{
  "tie_embeddings": true,
  "parallel_block": false,
  "lr_head": 0.00738
}
MLP neurons of a small language model. Each row is named by its layer, matrix (up: input weights) and neuron, and shows model dimensions 96-223. Each number is 50 + 15 x the weight over its row's rms, rounded and kept within 0 to 99.
After each neuron's rows, "fires on" lists the tokens most often at its 100 highest values on Wikipedia text that the model never trained on.

L10.up892:68 59 58 50 28 49 55 43 74 38 45 26 41 63 73 67 38 33 44 67 28 57 18 72 43 89 68 56 53 54 57 67 51 29 31 58 83 67 56 73 49 39 60 52 54 44 58 33 44 69 22 44 67 28 49 63 64 65 61 42 73 52 31 54 30 74 49 47 60 57 62 36 62 64 60 61 56 20 70 45 24 52 46 55 53 68 21 25 62 46 51 49 49 60 61 50 47 39 53 66 67 32 40 32 50 62 59 47 34 56 40 59 44 35 58 58 12 44 43 35 84 85 56 54 44 44 69 53
fires on: " became", " as", "in", "e", ":", " become"

L3.up196:79 97 70 28 69 52 31 31 55 43 42 40 70 57 61 51 54 27 56 64 44 63 42 53 55 46 51 40 67 27 46 53 33 75 49 23 65 63 65 58 33 41 29 51 39 28 31 59 57 43 49 41 50 51 81 40 36 29 60 54 56 46 73 49 40 31 61 64 49 29 64 51 33 32 66 49 19 48 52 60 58 40 49 55 55 31 62 47 43 41 62 52 35 73 65 51 52 39 70 46 51 30 69 32 57 34 46 62 45 40 51 69 43 18 45 70 52 32 67 47 32 56 51 65 58 27 55 37
fires on: ",", "),"

L5.up667:54 47 43 55 34 47 60 56 47 63 39 64 53 33 68 70 37 71 48 52 70 56 36 55 36 53 20 47 74 56 35 47 49 42 51 51 36 50 39 34 40 50 64 32 68 54 44 50 39 85 64 65 59 76 45 40 53 52 34 44 62 76 59 29 62 50 66 54 56 69 60 06 61 50 60 56 48 63 27 38 47 63 64 47 42 39 64 36 50 65 58 53 45 54 44 39 31 58 61 19 67 42 46 53 71 47 43 61 21 61 82 39 11 47 60 21 25 30 49 66 70 35 68 54 57 69 50 73
fires on: " ", " f", "ing", "ight", " se"

L10.up266:43 27 49 31 48 48 68 39 53 57 43 57 56 52 57 59 57 48 29 47 52 10 30 57 50 55 47 60 47 65 49 64 37 30 41 26 52 59 69 57 42 28 60 49 59 49 50 41 41 68 41 73 80 65 67 61 48 54 42 68 67 57 37 45 30 20 67 51 70 55 35 63 64 62 35 45 59 51 47 36 32 51 61 58 34 46 46 54 08 61 66 50 59 47 26 62 32 48 63 58 34 61 39 64 34 39 43 45 29 66 30 57 52 40 53 33 39 38 31 32 19 50 53 43 35 51 42 37
fires on: "'", "per", " 2", "r", "en", " an"

L8.up105:46 67 40 44 19 49 45 66 38 68 33 66 84 42 65 60 43 49 84 26 50 40 39 21 65 36 61 53 61 77 59 46 22 50 38 48 53 76 47 43 42 18 42 44 53 31 67 37 64 35 44 30 51 29 49 41 33 80 49 92 43 67 57 51 59 43 44 77 65 50 41 35 50 42 63 69 69 60 41 34 36 58 50 41 25 47 32 39 48 40 60 51 50 99 33 58 22 50 28 57 55 38 68 58 44 55 37 41 27 43 60 26 52 43 75 41 41 60 73 44 77 46 33 30 67 83 58 45
fires on: " |", "E", "A", "L", " ", "S"

L3.up1049:48 65 42 51 40 66 79 44 77 62 46 08 90 51 57 76 57 16 33 63 40 60 41 50 48 29 36 47 44 65 51 35 34 59 74 54 19 64 34 60 53 48 45 32 47 23 68 34 70 40 55 53 39 79 38 47 53 51 49 71 55 30 57 56 17 19 67 47 39 61 49 48 50 26 45 78 61 58 46 41 70 39 79 21 31 48 35 64 21 42 55 53 24 61 75 43 54 30 25 23 26 59 55 23 34 71 44 65 43 46 67 18 38 49 72 47 16 38 48 34 35 44 40 52 38 66 72 44
fires on: " was", " 1", " 2", " |", "1"

L4.up153:65 78 30 44 38 62 71 62 53 39 35 51 78 54 50 67 44 50 70 35 54 44 48 48 70 38 35 70 64 74 47 33 29 46 62 28 62 48 45 58 58 59 83 38 32 13 49 58 56 50 42 56 87 53 37 44 55 72 40 54 51 43 52 71 56 58 45 49 54 39 55 67 55 80 43 55 65 72 48 42 41 49 61 48 32 38 45 67 49 30 56 36 54 51 64 36 58 50 44 51 46 43 22 33 20 92 16 45 36 25 45 34 60 42 67 39 51 35 62 54 54 88 84 29 35 69 67 48
fires on: " |", " 2", " 1", " 3"

L3.up371:70 42 61 03 32 52 48 19 48 61 33 61 65 50 74 68 52 48 62 65 29 80 43 59 54 79 43 59 74 62 46 57 63 75 31 45 45 32 79 42 57 22 52 90 40 49 24 49 40 55 29 45 62 63 88 57 53 50 64 55 64 83 65 30 42 56 84 79 51 16 43 50 44 48 54 80 41 54 59 53 50 58 54 54 54 65 66 35 33 56 51 54 40 54 56 52 44 46 52 51 79 35 49 52 77 44 27 45 49 27 37 35 28 19 49 59 53 48 82 30 27 46 49 41 63 38 41 54
fires on: ",", " at", ":", " in", ";", " "

L4.up556:61 42 57 33 00 56 53 25 54 43 42 69 42 50 75 60 55 83 20 59 56 62 26 22 60 65 13 53 59 82 49 59 78 85 40 64 22 42 77 36 34 38 39 70 58 40 40 64 38 10 58 34 44 51 44 37 37 50 44 50 57 73 63 35 41 59 69 61 39 47 54 36 39 51 59 49 21 61 66 33 39 79 41 44 49 57 42 32 35 55 54 86 21 84 54 33 37 61 64 74 62 49 41 49 53 57 05 53 33 49 55 45 42 47 50 36 28 50 68 50 52 21 43 33 70 66 41 55
fires on: " ", "-", ".", " de", " U"

L3.up24:63 57 71 44 48 53 57 31 70 48 33 57 35 54 40 66 42 47 61 55 52 53 40 44 50 59 11 62 64 60 66 51 50 59 28 30 54 58 56 38 33 42 37 68 42 24 15 49 69 66 20 49 58 34 90 47 31 17 52 50 58 65 66 57 38 57 52 47 36 25 40 59 36 62 50 61 33 52 76 54 56 66 74 65 41 45 45 41 36 60 57 57 27 64 73 48 32 52 59 62 61 37 53 46 73 53 21 63 35 32 45 25 32 33 32 54 46 43 64 36 47 60 74 51 46 37 62 58
fires on: ",", ":"

L5.up1042:33 67 75 28 38 53 51 44 45 33 57 64 52 70 46 45 41 35 66 53 55 22 49 29 42 68 58 42 51 58 11 75 48 48 54 40 27 45 69 51 25 27 78 39 41 37 54 57 37 40 48 38 63 41 47 50 39 55 46 37 53 70 53 41 30 59 78 43 73 47 56 51 41 28 45 44 29 53 35 50 52 50 30 67 36 41 48 79 42 56 55 71 95 43 35 47 53 78 50 39 49 64 73 61 41 62 53 31 43 61 37 45 67 41 34 49 55 30 68 40 40 64 44 43 71 32 71 45
fires on: "lo", "la", "re", "ra", "l", "or"

L5.up685:73 65 47 58 31 49 31 30 49 34 59 74 56 45 60 45 28 52 34 46 54 38 60 39 44 57 43 44 72 37 48 72 60 36 99 29 40 38 41 43 64 49 38 46 68 18 49 40 48 20 56 69 57 40 63 34 39 75 43 72 89 48 68 77 64 37 67 55 48 45 66 38 37 52 48 61 45 56 46 25 55 67 62 44 46 61 39 45 36 52 50 18 64 67 32 38 53 44 40 59 37 44 44 37 20 65 39 62 43 51 38 50 53 44 51 60 47 42 45 57 93 37 70 40 53 69 61 61
fires on: " not", " f", " just", " un", " even", " very"

L10.up1063:60 49 53 60 61 52 54 41 56 49 66 46 55 54 46 54 25 45 56 50 65 54 55 75 56 59 69 50 54 89 72 55 51 46 52 38 51 54 49 37 46 61 34 37 57 66 81 36 55 58 41 40 68 52 65 58 64 39 38 68 61 45 53 48 48 33 79 76 44 59 52 44 59 40 61 37 57 40 59 40 47 44 76 43 56 52 67 24 79 27 80 54 18 47 47 54 30 53 67 55 50 57 44 30 54 49 68 52 68 36 70 55 39 55 60 55 00 29 46 19 63 44 39 55 33 68 82 56
fires on: "re", "ad", " imp", "ur", "app", "n"

L5.up1005:66 62 53 66 48 66 75 31 50 58 58 38 45 34 65 37 43 72 87 43 40 37 55 55 50 58 30 78 33 71 60 43 26 65 47 46 48 61 51 46 36 34 36 39 42 23 78 54 69 63 27 53 54 68 56 57 85 68 24 57 71 56 40 61 45 63 55 51 52 56 32 50 56 59 88 85 53 40 65 56 44 52 46 45 13 53 46 63 48 36 53 42 25 67 52 54 41 61 16 35 53 56 42 47 73 59 12 47 35 40 58 19 33 52 94 46 55 41 52 32 47 70 55 55 41 72 59 42
fires on: " |", "–", " 10", " 5", " 3", " "

L4.up252:32 26 34 51 30 59 64 37 99 54 45 26 66 62 33 45 68 16 39 83 47 43 51 41 16 63 53 57 45 65 43 59 42 36 47 58 65 53 42 36 27 58 54 59 45 24 33 41 43 46 41 38 38 57 82 33 43 36 58 52 36 40 44 42 18 53 46 62 51 49 61 41 43 23 64 77 28 16 86 23 49 73 60 28 53 31 42 32 58 59 54 86 34 73 72 64 38 56 34 48 27 38 51 71 62 49 48 80 47 53 61 68 53 38 26 59 55 55 43 61 66 63 41 63 49 50 53 52
fires on: "'", ","

L5.up615:45 52 48 47 49 39 41 29 59 43 57 67 29 48 55 33 52 54 44 47 46 50 73 15 29 30 71 27 48 59 32 54 59 44 42 79 40 49 62 45 80 63 81 59 37 47 53 51 41 29 43 40 53 35 75 79 22 53 35 52 67 78 64 58 58 47 56 39 35 41 73 64 32 55 20 44 43 33 86 60 51 63 51 58 65 37 26 38 56 54 51 62 42 72 36 69 29 62 35 56 41 58 51 59 54 51 46 20 56 34 52 58 41 38 70 79 49 52 58 20 44 76 61 67 23 24 42 66
fires on: "a", ",", " Na", "la", "ha"

L10.up751:31 48 46 35 61 66 36 35 75 24 04 36 47 34 69 28 73 08 57 46 78 09 28 70 47 27 36 57 72 58 43 55 53 84 35 74 65 42 78 22 47 51 49 44 52 45 17 31 55 63 44 47 54 47 65 58 19 56 56 53 64 31 56 70 53 48 67 52 43 58 63 61 39 67 74 52 43 42 55 32 75 54 56 68 55 53 54 49 25 53 54 85 62 55 68 35 48 53 48 77 55 37 50 74 51 58 34 20 50 59 90 52 64 50 68 59 52 57 63 50 65 67 37 55 41 71 46 53
fires on: "s", " was", "ri", "li", "la", ":"

L10.up720:59 67 45 13 61 36 37 53 63 45 27 27 54 60 34 25 22 41 65 65 39 39 43 48 19 51 49 59 50 62 47 48 51 54 68 64 37 40 35 48 30 38 69 54 50 52 25 26 28 65 56 72 49 64 62 36 59 57 65 31 51 47 84 19 59 53 63 56 28 36 45 74 48 36 65 56 42 60 41 35 49 45 61 43 66 42 61 64 28 67 89 37 66 46 53 31 19 28 47 43 45 40 55 53 76 39 65 57 73 53 40 54 39 45 49 43 30 64 30 29 62 55 42 54 40 53 50 38
fires on: "se", " so", "ing", " known", " than", "ating"

L5.up541:26 23 61 46 32 50 44 36 75 58 54 25 62 65 66 45 47 36 44 63 46 41 33 44 49 74 34 50 58 59 51 47 57 69 24 71 62 54 58 61 48 22 36 38 55 56 39 45 52 45 37 31 60 53 62 58 71 68 48 46 63 40 45 52 46 39 71 54 20 49 61 35 66 53 60 51 40 41 47 47 66 70 64 43 27 24 62 49 46 31 56 70 29 84 55 50 56 51 45 60 35 34 43 21 67 55 57 43 64 57 58 43 67 21 41 56 03 55 68 28 41 48 53 68 47 49 51 61
fires on: " was", " an", " as", " became", "|"

L8.up164:36 59 51 34 56 68 65 52 28 49 58 34 66 63 53 55 44 45 88 58 34 49 22 43 35 86 67 41 80 88 48 75 46 44 39 31 38 61 75 23 44 29 48 30 78 51 42 83 70 57 34 75 45 77 52 49 46 71 66 82 64 66 26 42 25 43 59 57 46 43 58 57 38 17 53 49 68 29 54 35 38 61 46 61 54 32 72 55 57 46 42 05 47 28 44 49 63 26 59 60 51 61 62 46 42 35 47 41 75 51 60 38 56 45 63 53 31 35 72 40 57 33 19 46 21 36 66 58
fires on: "ro", "lo", "la", "le", "ed", "p"

L10.up840:64 65 35 52 32 30 58 39 79 17 52 60 41 29 79 39 32 57 75 77 62 50 50 46 27 40 17 49 75 61 70 64 74 24 42 47 28 24 64 71 42 43 66 55 38 45 46 54 56 65 59 61 69 46 51 43 54 61 32 23 59 55 53 49 86 60 57 36 67 54 35 39 54 61 39 45 64 63 59 56 66 62 63 73 51 40 38 55 45 35 52 66 50 76 40 37 07 51 53 47 47 43 49 45 52 32 51 53 62 38 53 32 36 36 59 39 62 20 27 57 43 57 49 34 73 41 60 61
fires on: "ur", " met", "il", "li", "la", " ("

L10.up407:44 32 46 45 55 17 63 30 53 46 63 69 46 68 50 76 51 63 80 38 41 46 37 74 53 45 37 41 73 36 42 51 19 58 65 69 39 26 76 55 56 16 59 55 63 49 56 76 62 43 35 61 66 64 77 60 46 43 62 85 50 60 44 49 42 66 69 43 32 51 79 49 58 46 34 41 56 35 58 33 39 45 48 52 45 26 68 53 55 42 46 36 64 52 60 57 38 68 56 43 94 59 39 41 25 43 59 42 73 27 56 36 28 66 68 56 37 62 58 40 42 47 70 47 34 67 69 54
fires on: "le", "op", "li", "app", "d", "==="

L3.up1012:45 67 48 37 52 43 27 35 62 59 36 52 89 54 63 44 62 67 99 51 55 63 36 40 51 48 37 34 64 51 28 40 47 80 34 46 53 85 65 30 53 32 50 61 45 43 36 54 52 60 49 50 36 71 73 63 50 48 54 64 70 48 62 55 41 54 63 50 77 37 66 39 31 54 43 68 25 44 72 32 57 57 27 50 28 65 58 59 50 72 50 74 49 66 43 58 52 71 37 74 39 46 84 25 46 47 60 36 48 48 74 27 52 43 85 60 67 68 73 40 49 44 36 49 52 52 43 41
fires on: "s", "m", "e", " ", "ft", "\n"

L8.up358:47 63 63 60 68 51 49 41 81 58 74 38 65 61 59 62 60 34 83 48 55 57 65 44 53 37 49 65 54 95 61 38 21 56 41 32 40 39 34 38 47 60 25 28 64 59 52 17 69 62 16 42 35 34 67 39 34 53 35 66 45 52 62 56 24 31 59 72 99 46 45 73 61 40 75 75 70 55 45 57 27 57 59 31 28 71 40 75 38 49 52 43 41 77 45 53 46 35 41 46 82 48 58 51 54 64 75 45 59 39 56 19 50 48 65 47 61 53 43 45 62 67 49 66 57 74 68 65
fires on: " |", "P", "M", "S", " ", "D"

L5.up753:43 64 54 42 60 60 72 51 87 48 58 51 62 78 45 53 52 49 29 64 47 33 40 42 41 28 47 35 45 64 62 32 31 54 48 66 66 85 36 41 48 71 55 61 68 31 18 28 45 32 46 71 52 52 72 56 29 49 38 40 40 20 75 43 42 04 48 67 54 61 73 49 45 53 60 48 37 18 57 53 23 79 53 63 37 63 45 43 43 54 58 69 50 70 43 79 40 27 66 37 47 46 74 41 80 70 51 54 29 64 62 80 45 33 41 38 81 26 52 62 52 49 49 56 20 44 17 46
fires on: "'", " me", " lo"

L8.up227:32 66 28 43 57 44 42 55 55 48 42 59 33 64 59 62 56 37 57 57 73 61 21 41 55 60 49 54 81 71 53 62 40 54 54 47 33 66 65 47 72 50 24 24 63 39 38 58 66 69 38 50 60 52 44 40 37 48 58 62 81 46 26 50 59 46 55 66 44 37 82 36 39 40 32 52 46 60 29 42 29 38 45 52 52 51 79 52 69 75 50 42 56 29 67 24 63 49 75 52 32 31 56 43 55 35 47 45 47 39 65 39 59 42 57 45 57 46 72 41 61 53 42 68 29 46 78 60
fires on: "lo", "o", "s", " as", " So", "ro"

L5.up396:73 79 55 23 64 59 64 40 66 54 34 32 61 46 67 20 43 33 37 66 44 34 27 78 55 33 43 40 43 40 64 36 13 61 52 26 52 78 44 39 46 50 62 53 78 31 35 29 60 64 48 41 62 52 63 55 41 48 60 48 67 54 55 51 53 51 60 46 63 56 92 46 43 60 43 53 53 40 57 52 57 44 62 46 23 32 67 56 39 54 54 60 63 77 63 53 32 53 35 41 41 26 46 23 64 30 42 32 33 58 55 61 47 41 77 67 61 38 45 35 51 66 59 81 28 60 59 52
fires on: " known", "aged", " released", "\"", "ated", "born"

L5.up57:54 66 38 15 28 73 55 84 35 56 33 46 59 51 65 75 54 12 46 75 42 49 42 31 51 44 31 48 67 53 21 52 60 53 38 55 39 81 42 82 50 57 37 57 64 22 41 59 52 59 32 56 65 40 49 60 50 68 44 26 73 54 53 45 54 46 68 58 61 44 58 63 73 75 76 46 84 41 54 62 58 48 55 73 67 78 46 49 32 41 44 36 58 43 58 38 59 61 22 24 41 35 70 20 37 36 56 55 53 46 42 73 41 43 52 42 46 28 37 56 31 36 62 69 36 55 44 69
fires on: " began", "ing", "w", "right", " research", "ult"

L8.up433:30 64 64 29 67 49 49 36 56 54 34 54 75 67 73 37 38 38 62 64 60 17 53 26 55 50 58 51 51 47 20 47 63 44 38 35 62 36 72 62 70 41 54 52 29 46 31 53 31 11 28 40 45 30 51 63 44 58 45 49 59 42 63 73 41 29 54 46 52 58 69 58 40 46 32 37 54 48 33 39 34 57 47 27 52 50 51 43 48 45 39 52 74 56 41 62 34 49 26 64 48 54 77 76 30 46 55 40 40 59 55 49 37 21 54 59 61 51 85 31 41 66 47 61 27 31 63 63
fires on: " Ja", "la", " R"

L4.up124:63 61 55 35 33 90 64 42 45 43 55 58 62 47 59 35 33 28 31 56 42 41 50 37 36 49 30 55 45 35 45 54 28 53 54 64 34 54 55 61 42 58 40 52 32 00 54 64 47 18 38 41 61 53 58 40 50 47 56 50 52 53 68 44 53 40 53 44 32 71 55 24 56 68 49 35 70 43 60 37 46 67 50 45 46 62 53 26 41 46 43 60 24 72 58 58 54 56 46 59 34 48 54 33 49 76 25 49 34 31 25 69 60 23 32 51 69 32 48 50 41 64 41 50 38 51 52 31
fires on: ".", "\"", " |", ",", ")", "\n"

L5.up675:57 47 68 41 69 61 29 61 45 57 64 41 57 62 67 50 51 71 55 62 37 54 41 62 32 59 75 39 45 37 65 69 72 76 53 49 41 35 21 65 36 46 45 33 46 77 17 68 50 48 35 73 58 68 39 60 33 74 61 39 40 40 71 38 48 33 53 53 67 33 72 48 51 59 54 55 37 75 31 68 38 55 54 52 45 60 47 49 64 62 46 72 49 73 24 41 34 34 53 65 59 41 55 55 54 73 52 60 13 73 63 32 35 46 48 29 80 40 99 60 73 56 63 77 32 31 42 36
fires on: " per", " st", " con", "D", " T"

L8.up595:53 63 50 31 41 42 65 67 64 43 45 74 64 40 79 76 50 45 32 60 46 51 31 40 36 57 23 26 74 48 29 50 47 55 87 42 34 48 47 50 35 48 45 38 52 47 31 38 23 74 60 74 48 49 53 52 37 96 42 52 65 74 65 37 68 30 68 70 32 42 45 53 53 39 61 61 62 48 39 34 66 65 80 58 59 37 18 72 29 46 59 44 47 55 60 47 34 54 71 45 61 37 37 26 73 42 65 68 53 69 63 47 68 49 47 33 61 48 45 60 47 34 59 53 62 45 59 51
fires on: "il", "ing", " f"

L10.up215:36 42 48 47 76 80 66 62 25 83 42 55 36 42 55 43 16 48 27 54 30 45 36 44 48 38 55 42 60 79 70 49 49 52 44 52 19 57 47 60 33 78 42 48 53 67 66 10 46 49 42 42 81 49 64 82 27 65 52 49 63 56 45 51 31 48 69 45 42 55 58 61 51 54 49 53 51 71 52 62 41 30 73 31 63 47 87 21 48 63 42 31 65 62 47 72 29 36 60 61 49 42 51 33 64 33 74 47 62 44 64 64 21 29 54 60 40 23 32 58 73 55 23 90 52 65 58 59
fires on: " imp", " d", " dis", "ad", " Ad", "en"

L2.up300:63 46 66 31 48 73 50 23 73 39 41 62 81 58 89 51 56 26 45 57 52 62 42 43 53 55 23 57 65 46 36 48 50 67 46 35 42 45 62 51 28 36 44 54 31 35 49 48 54 22 66 29 54 51 58 34 45 32 66 73 60 79 64 32 15 47 70 62 48 33 42 60 40 71 49 68 48 58 56 41 48 55 67 40 07 39 43 39 37 42 59 55 37 78 67 55 56 37 61 65 61 27 62 43 39 75 19 52 10 60 59 43 60 02 76 53 46 46 73 68 39 55 45 68 53 62 56 33
fires on: ":", ";", " |", " –", " is", " ="

L4.up665:48 74 49 43 37 65 63 53 83 52 49 32 51 60 56 51 50 43 50 66 44 35 40 38 24 34 64 55 49 66 55 57 54 57 48 63 26 83 51 69 26 71 39 54 43 26 32 48 59 36 31 25 68 81 79 45 55 47 49 36 39 49 87 36 41 44 71 50 65 58 23 40 54 20 33 56 40 48 45 59 34 52 65 45 51 30 48 47 67 50 56 96 20 74 74 53 42 39 48 43 50 42 56 27 60 47 38 54 54 52 56 56 46 44 25 35 40 38 38 29 64 52 58 62 52 48 32 54
fires on: " the", " /", " and", " left", "'"

L3.up128:52 56 54 53 50 45 36 31 74 43 25 63 55 72 59 73 60 72 92 66 56 48 48 19 55 56 45 40 53 72 44 53 49 79 50 55 37 47 44 41 44 34 29 93 33 51 62 66 50 18 44 21 46 53 30 41 49 46 63 71 57 59 60 34 06 62 78 59 67 39 33 61 31 46 41 71 64 46 81 30 24 51 44 60 41 40 45 50 36 72 52 76 35 56 52 50 54 49 50 68 80 43 79 49 38 40 32 21 51 51 71 28 22 48 75 43 45 39 60 46 30 56 58 36 41 62 16 58
fires on: "\n", "-"

L4.up1126:37 35 66 51 37 67 42 66 80 70 51 58 74 84 55 54 16 57 53 46 53 54 37 37 38 16 63 51 53 67 61 41 25 68 54 42 52 69 52 41 36 79 45 53 40 24 39 54 61 17 44 57 42 67 66 39 41 40 49 36 38 40 63 57 59 35 61 50 39 51 45 08 46 35 58 51 49 23 53 65 27 72 80 37 34 39 52 34 26 39 49 72 23 63 35 80 61 43 73 58 32 54 61 45 58 73 47 54 33 54 59 77 68 35 49 44 65 51 45 40 62 39 47 43 39 46 05 35
fires on: "\"", ")", " |"

L10.up498:31 37 45 41 57 59 55 59 30 54 39 57 53 73 53 75 45 64 48 40 71 42 28 61 44 54 62 38 59 70 45 54 48 42 54 31 47 58 29 18 51 54 66 25 41 48 27 44 38 48 69 65 42 50 68 61 21 60 68 63 41 47 82 46 44 32 48 60 64 15 74 29 47 52 50 44 41 22 52 42 58 76 20 73 39 41 61 39 22 67 50 63 52 67 50 43 37 54 42 84 18 45 35 61 45 41 29 29 37 29 48 29 40 43 82 55 54 65 82 56 57 51 70 23 42 81 64 34
fires on: "s", " Ro", "es", "os"

L4.up579:40 74 66 47 81 45 54 38 51 46 42 74 41 51 40 44 53 76 67 56 82 71 74 37 52 52 35 63 37 48 46 50 51 68 64 38 50 54 64 46 57 48 54 40 74 43 45 58 66 26 63 39 76 59 24 37 49 19 35 82 18 47 74 69 40 45 43 61 55 53 32 70 43 29 43 24 51 70 39 08 71 24 50 32 49 60 68 43 06 85 52 61 52 80 64 54 63 60 36 76 48 41 54 34 66 51 50 10 48 58 51 36 39 64 60 46 44 48 48 43 27 49 67 45 60 48 41 43
fires on: " the", " 19", "-", "ic", " 2023", " "

L4.up813:71 69 35 45 30 58 34 39 42 57 41 58 91 62 72 84 68 45 18 71 56 27 39 13 46 26 52 40 55 61 35 37 54 45 59 30 30 72 64 41 36 91 43 62 60 02 28 43 34 32 39 51 55 46 34 33 20 62 31 52 55 50 72 50 35 41 54 48 32 45 52 45 45 28 51 40 52 15 35 47 44 56 67 57 58 44 66 43 43 34 46 71 72 49 39 88 57 46 50 73 13 55 77 49 25 66 55 56 40 43 51 78 66 49 40 38 39 19 58 57 63 45 26 59 47 57 44 46
fires on: " also", " has", "'", " state", " general"

L4.up759:39 68 49 38 39 78 71 39 73 49 47 17 71 77 46 37 51 46 35 54 47 22 45 38 43 20 41 70 46 55 34 30 30 78 74 63 76 76 40 51 62 55 43 40 29 29 66 43 44 38 30 27 33 50 96 53 20 50 50 40 37 45 61 26 61 54 44 49 57 56 59 47 61 50 48 50 92 07 64 47 61 56 81 49 27 42 51 32 51 59 45 61 32 54 70 66 61 40 59 45 55 56 65 42 51 67 57 57 47 61 25 70 43 39 24 46 44 52 49 30 32 52 38 34 34 55 60 44
fires on: "\"", ")", "),", " 19"

L10.up1106:62 49 40 33 76 66 67 37 33 56 50 46 69 69 63 33 55 45 28 76 67 48 57 56 62 61 43 62 56 50 39 64 62 51 61 74 70 27 53 39 33 40 76 50 26 58 53 50 65 44 40 65 45 74 50 64 44 39 75 75 53 50 47 42 57 39 48 30 50 65 73 63 36 70 52 64 50 43 69 36 41 53 61 69 55 68 71 66 75 64 36 58 61 65 26 73 54 49 40 47 60 48 46 48 38 65 44 63 60 43 07 56 29 34 61 28 46 33 45 38 66 18 53 32 49 42 47 41
fires on: " con", "in", "ad", "d", "con"

L3.up177:79 87 74 35 64 99 63 33 65 54 36 41 75 40 47 41 64 26 40 41 54 52 30 55 46 45 22 55 57 73 75 68 34 68 24 29 30 42 36 39 39 55 31 58 30 34 50 52 56 57 62 75 63 49 65 37 54 37 62 62 49 19 47 51 43 49 48 39 56 17 92 43 56 58 66 67 65 77 74 41 63 75 53 66 34 23 51 45 23 38 37 60 30 70 62 57 44 42 34 36 46 48 31 67 58 46 09 43 31 77 67 50 61 34 62 54 51 51 81 29 30 44 41 69 44 51 59 12
fires on: "born", "ation", " (", "\"", " is", " life"

L3.up857:38 46 67 28 52 47 29 20 68 50 25 54 46 64 55 41 59 63 79 63 49 46 35 54 50 50 58 63 69 60 53 40 49 71 45 51 50 46 65 37 74 49 46 81 56 60 30 61 53 44 52 50 60 64 68 52 32 20 65 60 49 52 80 21 18 60 73 58 76 38 73 58 37 25 44 69 17 23 96 42 41 60 69 51 41 40 42 40 59 68 58 66 44 72 66 55 40 55 52 59 29 43 74 60 47 52 73 45 50 67 64 28 24 34 63 49 40 50 64 37 38 62 21 57 64 51 55 29
fires on: "-", " ", "/", "="

L5.up141:58 07 54 59 72 77 51 52 72 62 61 59 44 62 39 39 35 63 63 69 41 43 59 61 37 13 38 42 54 49 57 47 49 43 48 42 55 32 55 30 41 71 56 52 59 49 47 27 46 47 46 42 80 73 26 44 46 50 47 72 43 46 62 58 44 61 58 59 60 62 45 21 51 42 17 45 58 64 47 41 49 40 48 49 33 47 49 40 06 91 52 66 58 61 58 75 30 31 46 71 54 48 50 43 74 30 42 17 49 65 69 45 38 60 74 66 75 56 41 15 56 66 33 51 52 52 41 48
fires on: " a", "-", " the", "ver", " their"

L4.up310:43 44 51 52 43 56 60 40 53 48 46 54 50 31 47 49 29 76 64 30 42 53 64 40 39 30 41 67 50 66 54 53 33 70 42 47 51 61 52 84 44 26 26 48 21 63 48 57 36 50 53 53 60 50 49 30 64 45 42 44 47 74 62 45 70 82 67 59 79 53 39 44 50 54 68 77 38 61 56 46 34 65 76 36 46 52 43 46 32 33 60 81 30 79 45 70 20 47 50 39 56 48 48 52 25 53 57 55 33 54 79 45 48 57 65 29 39 59 71 49 45 48 72 06 45 45 57 52
fires on: " ", ",", " |", "′", " in"

L2.up152:71 54 62 25 47 56 44 32 42 55 25 63 74 46 94 54 45 38 63 44 24 55 37 34 63 60 35 38 61 39 36 57 48 65 49 46 40 45 71 50 50 49 32 94 51 40 41 79 39 36 65 56 59 33 50 69 47 39 81 74 57 76 57 52 14 29 85 73 70 44 77 63 24 40 42 63 52 65 62 30 35 59 51 60 46 69 56 50 47 69 80 51 35 41 43 53 50 31 48 66 73 37 61 47 51 48 32 38 59 50 44 52 37 29 65 43 54 54 64 37 27 61 48 51 60 43 30 33
fires on: "\n", " de", " life"